config.yaml
d_mlp: 1728
rope_base: 55700.0
bias: "none"
parallel_block: false
init: "normal"
lr_mult_qkv: 0.7
schedule: "cos"
batch_tokens: [65536, 131072]
doc_mask: true
steps: 8500
MLP neurons of a small language model. Each row is named by its layer, matrix (gate and up: input weights) and neuron, and shows model dimensions 320-415. Each number is 500 + 25 x the weight over its row's rms, rounded and kept within 0 to 999. Numbers have three digits each. A neuron's up and down rows have the sign that makes its largest values positive.
After each neuron's rows, "fires in" lists the words (lower case) most often at its 100 highest values on Wikipedia text that the model never trained on; "fires on" lists the tokens most often at its 100 highest values on Wikipedia text that the model never trained on. A number after a token or word is its count.

L2.gate303:536528478528479479508496519480500526509514523441486509518468546472476482508503507538468459501475547499508514487506471494496472502510492516479502510503467537433542474526502506479497516505546498493512504486506432503500468495447508526503494542515499478522524530515510491536475535503500515483
L2.up303:496528522518533502520470517477479517524504503444512496516472515467530443486497505531456486500495510480472495516525481426507527510494500526464526502481493489502516491479524538512527520488513500508499509475518499489497473495456496524506489466485522493530499533535486510501463532520506463461
fires in: "they" 24, "group" 17, "united" 10, "moved" 7, "january" 6, "pair" 4
fires on: " group" 17, " They" 15, " United" 9, " moved" 7, " they" 7, " January" 6

L2.gate676:542539520517516462512501520497521507500471507497474469563533488488458572508488527477517490509526544492475501509495500511504449494554474513504515489509483503527463542479506511487509528484541497529504488498486465510527519501531505523494491515521465523471551517464477527476484494507517488482
L2.up676:553481554509499492493516476494496535498518548511503564505513464478501509530484470528528453474501460544549516540516542503498470524535553504507518464478520524538538511491474504454497524485477520470483497512549519472498496488481489484537440503526481531487494491482486514473507488478497443502
fires in: "each" 32, "every" 16, "entire" 9, "across" 7, "per" 6, "whole" 5
fires on: " each" 24, " every" 14, " entire" 9, " across" 7, " per" 7, " Each" 6

L2.gate1408:483469508526508564515478501523518500556510501513520469513478492479533501513469513529457493513479489490502521497503474496453500471523509485472486514531490509485527518502485492511456559458537505492499493469485483468483535441518517486505499502499504517515500503490486536515525505531502523495
L2.up1408:486462508451472548562477518491548509499496489564522455533526510476521481474519482524502556473492503495480512498476528499496497498565480517516496499485509477470527511541527510477452542505475485518556515511497537529474556457530520502548516467454469513488522541448501470505462484517509510461
fires in: "former" 25, "fellow" 13, "native" 7, "past" 6, "original" 5
fires on: " former" 22, " fellow" 10, " past" 7, " native" 6, " Co" 6

L2.gate757:490498480524515512479486516509484492502495520479515486479477487499480493485541479506514523424508448523461511480519475511505491470552495469510483493518510503476461468513532535460492498536488473497511521482504527484571489462448535474508554472550474559475530514480465550487526490481474527497
L2.up757:537524463522497484464490455442458495492476519483529518464475496474538501487530502466455488532475514497488491499514539502492512478530481480493482463496535528501511523512491511479510466553522494514494498460521472524537520498508501494495484478532502519502525489492518545478433503498464536500
fires in: "took" 25, "takes" 14, "takealot" 10, "taken" 7, "take" 7, "taking" 5
fires on: " took" 25, " takes" 14, " taken" 7, " take" 6

L2.gate1012:484513514465493509532530509469547530492501534510552501498479500513530483457506492463504446530478425493474502482516481454523541502540492459484507525478509502485504502542534498489489501511450505486461537508505525496505474539548485476499503514488480574504535543467487501492457442474484456534
L2.up1012:506494482510513490500538465482512514471492536523547538501528490507496499477509477491486484521480496506488506515519475424518470471481501508471478524478542488504505495501504542466457487488482506482491559503499523495507460502520503435499492471474471506505543506521521516499508445498485465526
fires in: "less" 11, "high" 10, "special" 9, "higher" 8, "more" 8, "large" 6
fires on: " special" 14, " less" 11, " high" 10, " higher" 8, " more" 8, " large" 6

L2.gate388:481480490487479515507501490525463542460512523532492542482495506459471510500475490519478520495578524509500473485518493483562506521476483560500496497534487487491483514532447556501509458444495474551496510487542524522500476515497456488482515475523479479472487510478522523524484526509524488506
L2.up388:512435511475493444530525507502508511484500495486464558518513492523460577510531484482525503502461525481437530506497492522449490492501477490507482494547427508471494507491502541492495527492522472518490512511494505536478501484501491508499529486517471489498483541502520502483500504527495544500
fires in: "at" 16, "remained" 11, "by" 11, "from" 8, "title" 5, "took" 5
fires on: " at" 16, " remained" 11, " by" 11, " from" 8, " title" 5, " took" 5

L2.gate1597:513524484537506506482458529531474508483537525523469512515517509503502497486465509516487516489440504548457469525509491490483531472496541517476520499537492519528497485487454510468538549512488515502511488555518472516498502469486494498496441470505461527511433536556511540493514497524530505427
L2.up1597:497447499494522498496484481513531508496457474533482495491467524509509526457489453494483493492494487525514542522459523474484533499511504539525461543515477500508444507490470547538475563508505530486519471448549488537520510533528482521492549489508489517522507533486463551496509536525520512504
fires in: "non" 15, "4" 11, "3" 10, "largest" 8, "5" 8, "6" 6
fires on: " non" 12, "4" 12, "3" 11, "5" 9, " largest" 8

L2.gate1467:465479543533526460505458450521485479528451467480482537513520501503518513483486482495478533480520491501504516464501494499484529505498531476478516520449537427476491481494476548520501506528477519470522515512480515485560483519543480518479520474471511509517501522500481486486487501474470439529
L2.up1467:519505490519503458514474481523475541480486456481509477480478468511487472505475480490447490506542511513528520505464523506521479501455480478484530520507508496512501483487546509493493482500466506501518547525502458492520516490488461491444482499426518482526518553506489491549450524474478519538
fires in: "more" 24, "less" 15, "so" 9, "rather" 7, "too" 5, "very" 5
fires on: " more" 21, " less" 16, " so" 10, " rather" 7, " very" 5, " too" 4

L2.gate231:513552468474514484484492505486487519453499481559516516516509487514493523524488542504556497530503486515499505512502522497467524504481479492430534534503497535531484462516500482559529453500462482491495505486510470516495515510503471480496533488537510513508479514471502480491484535545513518464
L2.up231:490540471553495513474485472489505506527467485454542508505503487483497519451505530516495496532535459507514511543516514502442470507517543515486519498542502473501492511541502499511534491514475473454537462489502565547508503446510505488528480473524493501485479490527486505497486511487492520508
fires in: "from" 32, "via" 13, "through" 13, "access" 8, "against" 7
fires on: " from" 31, " via" 12, " through" 11, " access" 8, " against" 7

L2.gate444:458490496473496482458520557517512490508479461524454534512510557530525503498509512508507482544521525505472485473473506472477537460496461514506500492500506501492488550540477567531488513530495480471535480458478522512516505472463500544489491513555524541493509522487499486494506526498521544536
L2.up444:498505544467487524457480493496531506514498476514465547536521536558496503484534489509521507523497498484507518513452506491510468520496500521518465504528476526495497480511518533478506533516459505497524530496508532500522524466480502507469503534530508530494486483527514494514522556475516480515
fires in: "with" 22, "from" 14, "to" 9, "among" 8, "about" 7, "between" 7
fires on: " with" 22, " from" 14, " to" 9, " among" 8, " about" 7, " between" 7

L2.gate226:491517511511481521494548458515549516500482516443471487493498515473508524530468498471506473492440474568499471450523469440502500475509488495490487511558458535527496448492482528499500452535472500537477458523489523572544428500526509490512503505509544515507478464524526523534527516501497491527
L2.up226:480479493484486493517483492497481489419477544486506507488504503501516531467513491491499508547496479497490509500476452491475479435514513539513524534519484480513502527507523500470577484490491502516496514501540485521549461484505464487531490502504492486558499497486480523471473542484506512502
fires in: "made" 32, "make" 14, "brought" 8, "making" 7, "sent" 6, "kept" 4
fires on: " made" 32, " make" 14, " brought" 8, " making" 7, " sent" 7, " kept" 4

L2.gate1032:475489522489472505492556488517529488525449493478500510518495458516545468533499546500458511497520488493510494476503473468541524441530463521440533518564517492545526494528520510561473472479523517481550481487479459521494506530474475513515494520506528504497485548504502511458511507498514508504
L2.up1032:496495474509504503509467531463496467481476477473518517489536521519467483476519462509441523508498505447459468498474481478503465482549508501496491480485488549500514492486512539564486515503502544485499454525517513548526519527550495502501505537537495512489475526528497490506463474463531502458
fires in: "by" 63, "from" 10
fires on: " by" 63, " from" 10

L2.gate966:509537536495525513494507523517437504555503501483476463522509503512498493492489520470475489479536447525492530503517493513500510499472518488474517507509540488536481501493510496530519485500481513479470482492446495468494535465481459506471495498509486475476503492509515489482490525514520507485
L2.up966:521535491481526488497466483533473505532491492478508524492510520478486533500535523531484501491509472510520509512465507498493489491501492482463517509474499513500497542522540472524485519485518524509496510490496491491539492539463481495544502500499483503501546502518465500518438525479494509496
fires in: "local" 18, "public" 16, "human" 13, "city" 8, "county" 8, "police" 5
fires on: " local" 16, " human" 13, " public" 13, " city" 8, "County" 8, " police" 5